config = dict(
    n_head=8,
    vocab_size=32000,
    norm='rmsnorm',
    rope_base=1440.0,
    bias='none',
    lr=0.00109,
    warmup_steps=531,
    batch_tokens=131072,
    train_tokens=733300000,
)
MLP neurons of a small language model. Each row is named by its layer, matrix (up: input weights) and neuron, and shows model dimensions 16-111. Each number is 500 + 40 x the weight over its row's rms, rounded and kept within 0 to 999. Numbers have three digits each.
A block is one neuron, or neurons of one layer that tend to fire together. After each block is what it responds to, as a language model described it from the Wikipedia text at the highest values.

L4.up139:496542443457495539520489542518556524397484507551508484482491534602516505518468459488455457524549520535508503547605509489505487516466477535453463447489522602488463460506498604445523537469481498593563488554527556529579472512427478499481504537533565477411540560468525437442445493526476542521
L4.up505:487568525556538464432552463489524527563547589516574462485509540576544505509488498540470460479438465481475458573546531497531467477571482488505549434432590517573477441522439512498498608469506518585566532517547548489535427488489497515518509482546566492485476590534454475528495517518499468478
L4.up909:486539454486437459505512509493594445525498496449552517454512477617459473553470433476489481521497477497406461490538503476430463495471492503518479481481502497584449528540498470545510544554538532529488536508493509504549497462417487539469524557432480562459449486471516422466403487514517564451
L4.up1154:529518559496488494457454506560548505510484528437484516463481514523472500469459496487479485554500550499507507576514487502492475521498451560521431486474526557639493462461581448527476478530537481440563551529480505530522505564483540508537526494430553533440491576489507443473419544460458492494
L4.up1217:493552472438520446445457534508559485529474504454582502587473517619573504546425466550452504450587436456505501550580485505467415454509398461506469472457539577519499454535532512451531480484517565510532557511540550499490456511441519531485531539514527451476529527493475426466494530504520495484
L4.up1377:498541493424497517482514545564512552396492543455555475465580469528518520466454445417495529493441470538495510542426478535514465478370517544512468511540540557450492513466501492425501469532502472510514478559476513536531562530477521528524504522536451509388497460494451476511467507532507448523
L4.up1463:487599516470512517486493559529533452454523495500574541461491549612530565502433492534530487509471477422464463544525553486510449456455503480462525461496544509538469427536492451530572567497518523487584548585557533516537430485535452479521528561515540539407481509479469468557474442543460489514
L4.up1594:449600501422517481474507523483562543500523494547532505539552559548493472458443430543471503526478444490492482558499488522414372480499450524538486499483548518536440506442524485495481516525511500525541516526483508529526583427517480486542546568514529446474535549413446442517518526491481539477
Number-completing suffixes. Tokens that finish a number or year, mostly the "s" of decades (1970s, early 20s), also ordinal endings (2nd, 17th) and second years of ranges (1921–22).

L4.up650:533494510552481516518496526625543549449499440494455480455527497479498498462488494542446589525518506544513468522533518505536477473518534457501505442503523509554495508551510525469545541522516528444480472562529480416488631573530451483469435489418498543513443454556572523479591475554524502474
L4.up818:562567508412495494473491461500495626516539500440514440526543468493556438458441474450494465487524494548495597492497507422451572521546409507556537491495480481488525544474500498410479554505505474587504520530478497507473597568401535580447510527547483461402415538553448522471473516465549483528
L4.up852:502511516422505454531554524542535471565477499498516557512530479581519508577539452571420518471510455478526521506494449480492509498528455433461498473514506453472514542493503498575513523508550483518518563478422533503566458438557436500495501550469521471478484495513530436541507529541540509502
L4.up911:585541491487532534482466475552467539464521527506419453481490470521428510436464491523455484486504459510493509477403582446604521534577562515484478521460515492557526455542539544559545470560481527543583526512557547470538523483473491472528519526508503477519438514506573526508513479496494548502
L4.up959:539499542535500472514492498584477489343540514462457498536454530501522535507515495444448526447508492484449460489482499497497487396508572543506514511501470544524475492478488486508517535480522494525510522487451462501599546500518505462523542446555491465476428492424543501533491479524474479530
L4.up1103:468530453492544458479450440606412520496528531469473466430453472492492489515541455515489501458529459449546516518523485506555547481478482516570452487498439545433509545566564502489423559536488524512494448459557515503510529514380502476447460478509434502528486468473547511497508421456534500416
L4.up1531:590539465553529444515490490496435532467544475498475421549543448572467527564447490494480436417439479522529569549524494456562463477526427478520400466468575531535482535499491531523548528492544587539485579531496541559526538521507460524417542494486527519502513575526522487464502482522444573430
L4.up1864:586500461482492546458463542533476580436522506469481499489564446478504505422455480545481513471440517466536566481468506494478507467490456524454454433478484555530502539517542509446442553498536451494531552463532540454452544468484539489462512466513514546496443527483459548448474454438484529482
Mid-word name fragments. Short subword pieces inside rare multi-token words, mostly foreign proper names, surnames and places, such as Mala-tin-ský, Go-ur-dou, Kalgo-or-lie.

L4.up91:572509513498574449464535494514541511482548518511552507415517502602497506469446445547546545493481494461495522533479479401443515424460543481546533444499547467536539455538531429542466532439468542467500506537532529479577458526521461558405590498530536498510505575468487500438527534526468484507
L4.up116:509510421496515561488526518546389513494480442511480447500457500502487432551425492517493471458492472428482483494515528430509579509486525470484511486498436437546466396483513490445519541500448584494519537605379476512539523488543446509468531514447459552491403476505449540442445530483527507465
L4.up199:480543474490498489486456498462482498450522486502561521494534570548454484486426442461519478525482436487467521523474540536476490502453557502542442439471516504518438451505463531510456506557480471477540512571494484525508460448508507509443505531522451480462554604429460400453520532484502539526
L4.up217:484538493579497430452562501507493552518476543402519522478455454508512467549506476607447455532522521453535504545474453478491533432514504494500504474502504453456541492555488494538486579514490494502498522504549587416575535478475351485462493485493493515542551515512533478401495494516485487439
L4.up362:544497497377534554467533534488492590491518524469474416504544516498519478509505503527478497513517463504555487534531544449481514454506468515571504456473460527472565559497535539469470561491477527531526485473533568508513494474489478602493537538492453499517531531529509522489492500468423513544
L4.up1152:531554488484563461429512451448434487481544492511541491518525510472532499445494497487483535468484496444521508538570534532478571496500464547552499450489448489455471505521446502461479526518454528476500552567517446484561567485481487440558464481494504478479531509539469510452462463447508497447
L4.up1398:522462446504490482474505488571377496442553510585457541485464549470509524513529499473500474474516526468469545532456559498472484528481522541536486496463424490605501449482525488457503493472405570472519492516467483475541526544535511523457571512454401510470412507516527545463426483481502501468
L4.up1474:477510504392575493490486538538517498459500458530514502493492506537541449541474541510488554479482452513495606504502566417457500459469469506560546472480466488560492529473521493473503524477425535517500502531457504504529516498531520519473538528523511504518533501478467493496468474452429508530
Wiki heading markup. Equals-sign heading markers (==, ===, ====) in Wikipedia section titles, mostly the closing ones, as in == History ==; also occasional possessive apostrophes.

L8.up48:554526516466462411497504465532563637483467483522553405507481487609486414524500443463503465434565479505499515529509528451448469529579480548499517504461480503478521556502473501531494545462515529483530553521506487524587539525437465540409515542472396578473572483469519565443483459508440519574
L8.up225:505462510466477539495472512528591468508495474536522463518475558513606490492470475501505484477542457519464498533506492506499489480464497479509457503524452440491475511514487531458478518546447501502505480520519482517505606549500564523423458561493453523555478526517443468453477426424501470458
L8.up270:491519483450440520506466469536533575496551457529507482435542512603517522496506480522482483423489450463491510484528566461493482417416533510521503509453483454501479517540547598546447525503471554522517553524501493487541469482504489547467501517457453478491571495499474487455429442407458538581
L8.up341:463485527506529533418498484483460504482518420496544531533585508522520513529498483526454512497516522518487596482597569469499497535481554512440485532484523522506505489515517524597434563501398482506520432501496460476445516452486562449513522491527468495467524543469485475517525439418509539484
L8.up1372:583472522460496456442570423512502476403513458509481419487488517496522554495492491480468529483503500448557438509593598511533526511482485451491503482495446541504467550480530527448478573452478521477444512521431532477488501502536531566483511546497454443518524435478514506467451416432482551539
L8.up1482:509514489482498460523526441455512498421509516512542500495577531531520471504539432525491496480483464478492503488580495512502436491475457481530476549514484504568479529527487592452415502460422558530556533517472515484515513506541530458481473462469430498484492491512519510515508484524518593587
L8.up1853:522510455540483434543480423594598454525473531494503461475493553569458475474545480525514485466590517463509499491544440450520465537511487519496478450452436505471501528491518510476480514477481498536489536539533524524477567504464445551378440524528508494540485528576444496566447487454432514529
L8.up2011:502531517477481496492514543526498488491470543489595529485495476525566470529374508518546488410553473478433494547510483525481531569490459386506407519432445454542468507500486567427481476521511521548510503550461519462476465544490473539545531487496428524452508513451496549505463480490539528512
Elaboration-opening punctuation. Parentheses, dashes, colons or commas right after a complete noun phrase, opening an explanation or list (acts (out of six), engines - the); also years after "in"/"from".

L2.up88:515466479488487408498459513586529504507545498493615461484547537534550488477533476471510497459512483430492558540513515416486533475443455516565329492468424478612478559488441548481448483455474515487437547513549524504545470537574512496491525529482505533432503550526451560446481474490532506514
Wiki section heading markers. Mostly the == marks around top-level Wikipedia headings like Cast, Filmography, Early life; also nouns of duty or role (responsibility, status, job).

L8.up137:518485443446507516474525460495558492514550476519471493479527533598547461509472466548445492428538532501443505553490546426471500501407488531527448542514481545490475502499501510525377513547386528550526472525468493477493503470515597503427513507516469470577563456556504439527422541500411576502
L8.up300:496536476498488511492443503537419566418472530518531423469471493568504488499489515578446543479484481493495463471547512469471507515540569543488449448492408574482485455516474497555554393585451531485480478481480535498543509539427465520482538486471497469553507506480516445550533537519450492551
L8.up666:468546499517463486506503442585559497419491591455480412538561483491542466526474462611476509468491407482507495506486530490451452480533516474519480467487512471517490464512504500511490463518543517521529511489533497522518451393443515562512512541480502475509422538513442441513547522517509486464
L8.up1013:577574528525522488479517490525415478482490446532420486552450498475499550516513478547465489439494568495442557566512514542534430528457421478492497462480476534434408493503443518579494484480533585528555436501470527524490493465503549475585519496491442557483485511500479466448488484532505442534
L8.up1024:534552462470493461514500468491500428535528492500583514457542480518478496494492527538513500414481467464473479526555541504495484524453400491467523520465481501422447493450521498462525496566445619551583527558533406502487483492515497481492540485576464403568480420537492470510493472486540513478
L8.up1051:497464458522584470501582490542508524470473542545493490522521484446601534531539449532491500456535572364465478559505463535462531470460471574467515487511468533519484497489505445464479459593498510490521570506500511493485571423487448481445516435497543479519469504504473462513522433533530487480
L8.up1054:511502482546448489501501417559481457456481495450506499447537473524578505521482468571415516441456516435490451476555475411499546472496458470510490486488489497514446495424522557531501509573484522478540544502553484462510590500513519506506488498444484517469460439517474443540474583579458522454
L8.up1506:562526371417523510453537434469436537456554537514446482413484531528524542545506466534450490466447517517399551490499478473515455570418464493486496479466404515421486445576502491487472433535496534520485484527494527491511567468476474530445545564535514468530523505463464437504507541465512526513
Subsection heading closers. Mainly the closing === of level-3 Wikipedia subsection headings (=== Muntenia ===, ===Paris===); more weakly, closing parentheses after abbreviations or dates, as in (AITC), and qualifiers such as not or only.

L8.up24:479555537478530520514497503511577530480513505482503442528512582598501514509554478499482516497531509501530545478530502494453531552468532511546461501483376507492464514507390501548429526557507517523566502519451476514551535443453481447479550479526469500567503527508503436555543438431441503462
L8.up104:538516471436473521433580551517521532544526443470440434472514504624491499459457528562423546566513495460482514520474434445536434542509498517520509481546512498540480500551515478503423481483488493533545549455463492523503530468540471521501502473447544495477425544590501459561476391438517430413
L8.up363:498543499437559520504449449496554580483625477504539499476571567635533475443452524548503536480502536512530561500477473527500429530512549569519539452474473517485487497556533522480485493486536519472504495468445514494540526512493510458445594509493474449536439556551403498494525420448543510535
L8.up557:516475428506505436434566520445499485459495542530600480496498542598476483485460459524458504509528600527475524511510459465498465464444538469541505500506424599469423542517461508470492521475514532495633491529509488476535513430396444465521536531471494550533516550511465459452551420428560535505
L8.up1059:450544520531432445504523525564563436506573524519476498489499468530513499451486481523459524444514471471445522478522497509504455512544488546529462468529460495517510554484498517480478574541459516539517516504547491466510526448460491579481501500509442545504482567515395419543463461445524541512
L8.up1079:457507517479512450424584463475476529515516540443471497469456515482472430478487531518513477491503526466528473476459426498523536488518481491579518450448519554460499527453510549569413538498471540491486471496533555481535531486429517532515524509395571534485516523471398512482515445514500493540
L8.up1121:486551447512512540525529487493471513433567497529502470498440579503435479502431499527517530463520504451498458498500516414456468500526446478508503519532497518470458413509473464490459561548471519516545477527514556451515588542473517472469504515471464513495473459472415512470411462449562499513
L8.up1451:522522524529493495502502448524471568486573496451449476462463528475522543470582482495510520421413414472469536493439514453501518414543541530527457472443564489515483505570497602552460466494536526461566593574457527513543445574487555482491511557524499565544466542479445440448504401456521466502
Conjunction after long noun phrase. Coordinating conjunctions (mostly "and", sometimes "or", "but") right after a completed long name, list item or clause, as in "Pittman and featuring", "Oxford (B.A. 1869), and then".

L8.up36:492542463425508498488558451541526387454506503453623367441548532511504470446521470417527559478539477488448506589506540490515465496507566480470467496438512440441490556509462489497535548493417577547479558502460521513535514500509490504426520490507549428385498504471499450453434485483471491547
L8.up515:511482520432489541510573587469522496531540526470469460504548518564524556471488491560531497487467503493535606500537546499488467516417553524434516493450522529553472520551512480516581537544428490503496499550575513605532443473534475516501489520464516506526369526424488496431488508486442497474
L8.up659:527522479427581452468555449466547481490509509522547429490511525544513441489509462467520473415502450520438494548513503524481574472470469531516460482493454525444467466593457493538423451446394526593531560570521488485524482497519524510457534530558471525564546516560482417478477523488495527552
L8.up719:475513417574492464525522552504530492477496476525541482491518472483487546550526391480491437417411476539464523568487557495431469518455500560534498503481419600523471445506450518582495468553418459509499517522518561463493540419577474496413538528585424485495504511454494455494461551444572521540
L8.up1333:442463548529558487508517520471522525509491457462548464407521492513505505468482518526536415508451485462449477500484479485534488507463505452487454512473391508539491478534491506545463484566395476510481514542500480538564479478489471545549515496507479490562468556431483509504466519421499509549
L8.up1353:534533481494563539491464537446560591563544417462510484520439498514573430500559535511485436541561528533446558531500484415467532462472549513521512484517478445477535479531427485477443518478525511473523517482485605476476502564446556500484530584406508449520526464465471508457465527560463548468
L8.up1712:489434535495518390431578478520464570479493427479474447480498502496461485502596503504464456464520481521475477505527578495469571518613543476478479501429443488489434465441452529516393529488483514471525495458498508501528560447593567472504469464511482464550449553454506523518418502414569508532
L8.up1915:458531508502542458571544544478480528462644510536523480478464507454481536503535485571483436528401457491406622550461539453452539473473495525524465460489417535559478547540474576547526532494377494529499538557490555500533493491508472541531552497463571511525459554504549447471450493479479533519
Section heading closers. Closing equals signs (==, ===) ending Wikipedia section headings like ==Distribution==, ==College career==, ===Television series===; rarely commas or verbs in prose.

L2.up743:515514480524538490515477471522539478454482490487492481466472476465532545489508482486513485472524478492502530521416548447436548532512445550517500561367447555538449523548502520518494540474531500571560440573487510445524560512522493522525423493572481537532466517491491456462489461504503454518
Periods after numbers. Fires on periods, mostly decimal points inside numbers in tables (53.89, −1.38) and list or abbreviation dots (8., No., Co.).

L8.up271:517521473474488468514477489495560512477513493525513468500478449482588494530479490488474518463454394450496521492509587592467528465501383493525513466516462501501456530495434543424459575525428548485574544607486501515566513445433508526496484538491435483419462482470477556505507534493510571500
L8.up546:476484489522445415459490491509549505471500544519509496513478456488556541538495426484482509419434444473518568469496553534489545552536503508558467521463435479564487531494461518491458530513455532449547496579452480526525573423514459494509466503539428496478445514527465512497518521448499564578
L8.up764:466478576565433456471501480528484493486525512553496447515497482508549511568441463412461498492427437456490542545531528474476583491564483449471459520514482455595465463475466506494533576561439516524559585542463536481535545459480558507489472453502445502480493501553483513478479567466529524528
L8.up1139:481512452542512444491499497534535539479471476500519487448561469548589538508499443454481514478448478473489526455527525533540514505503478523536440477496443440501459551555541529521415513559469564483566484534500512471546545419516451466567440491503437496487500474518446465454523488433463548553
L8.up1480:509511510524474462506514483507574482493501525521507462469475432569580516531546444521440526465437502459472492490488511559480533473490493473546442481505434476547453513574469507444410568530436603475541541570473497520572568460523510485580544551496458442472430508522460519495511476466440579516
L8.up1596:483499481527475463496524474546566501468475509528496458491493450491531518531492409479479507435462472445478553464538547535501561525526515519537469492478440464522472550500502487498432525510432560469562510607497482483560561463502477473462484500521441493524487494542464479526491495477465546556
L8.up1661:479484488545493430492498486528565593484475485486489439485513447531548520545549446496480498443446450465525510459547525544528501498539524490510459427480426458586510497516494548498433497553462537464546465541524495539584547497507451478506440461501442496484455525513478504445486491419459587541
L8.up1702:493518481509478496507486511503554522475533494520494424498461426501518499553451446468462502476434453445501529504533533517486538439499460491579520463476455531502479526496455504447465548519396586456598535592499511487583547450488504513508529531478445469468463503508427535477491523483460565526
Sentence and line ends. Sentence-final periods and line breaks closing a statement in Wikipedia prose or table rows, e.g. "failed." "liquid." or a row-ending "|".

L2.up1801:554489487517504467537545515483435523487502525481553447421544505560580549499530501587409577486538426488526487550478443512475427569510530507501512459496514548487467508504550520480462549524454542582524485508504498503487517502480470550492518534524526522522478508480483506503408475386524494566
Coordinating "and" in lists. The word "and" joining nouns or phrases in lists and pairs, such as "Sword and Feather" or "actor and musician", plus number tokens like "3," in track lists and vote tables.

L2.up525:464507465536505559504603541512485486478592547462545505493556493558521535518483379514498550521566461538539458555519473442465472521454527492540512564498528463471482515515501463528453476450520517561469606551413526561514571469516561511495495493502514532476500487476493490510567495467570521526
Opening parenthesis. Opening parentheses, alone or merged with following digits, after a name or term in lists, tables and stats, e.g. (pen.), (CUB), (19.

L2.up771:516471487462517513493542419499501514509523499503552527488535460542487574516463473537498449497455564569435545558549507437497479527465499605527481489440514497441513494466480468507536466530446567490501471541520561489508571536502497594516540484492436506491500493435534463484483538488528448506
Wiki heading markers. Mostly the ==, ===, or ==== signs that open or close Wikipedia section headings, such as ===Early career===; more weakly, activity verbs and nouns after "to" or "took" (take part, go, skiing).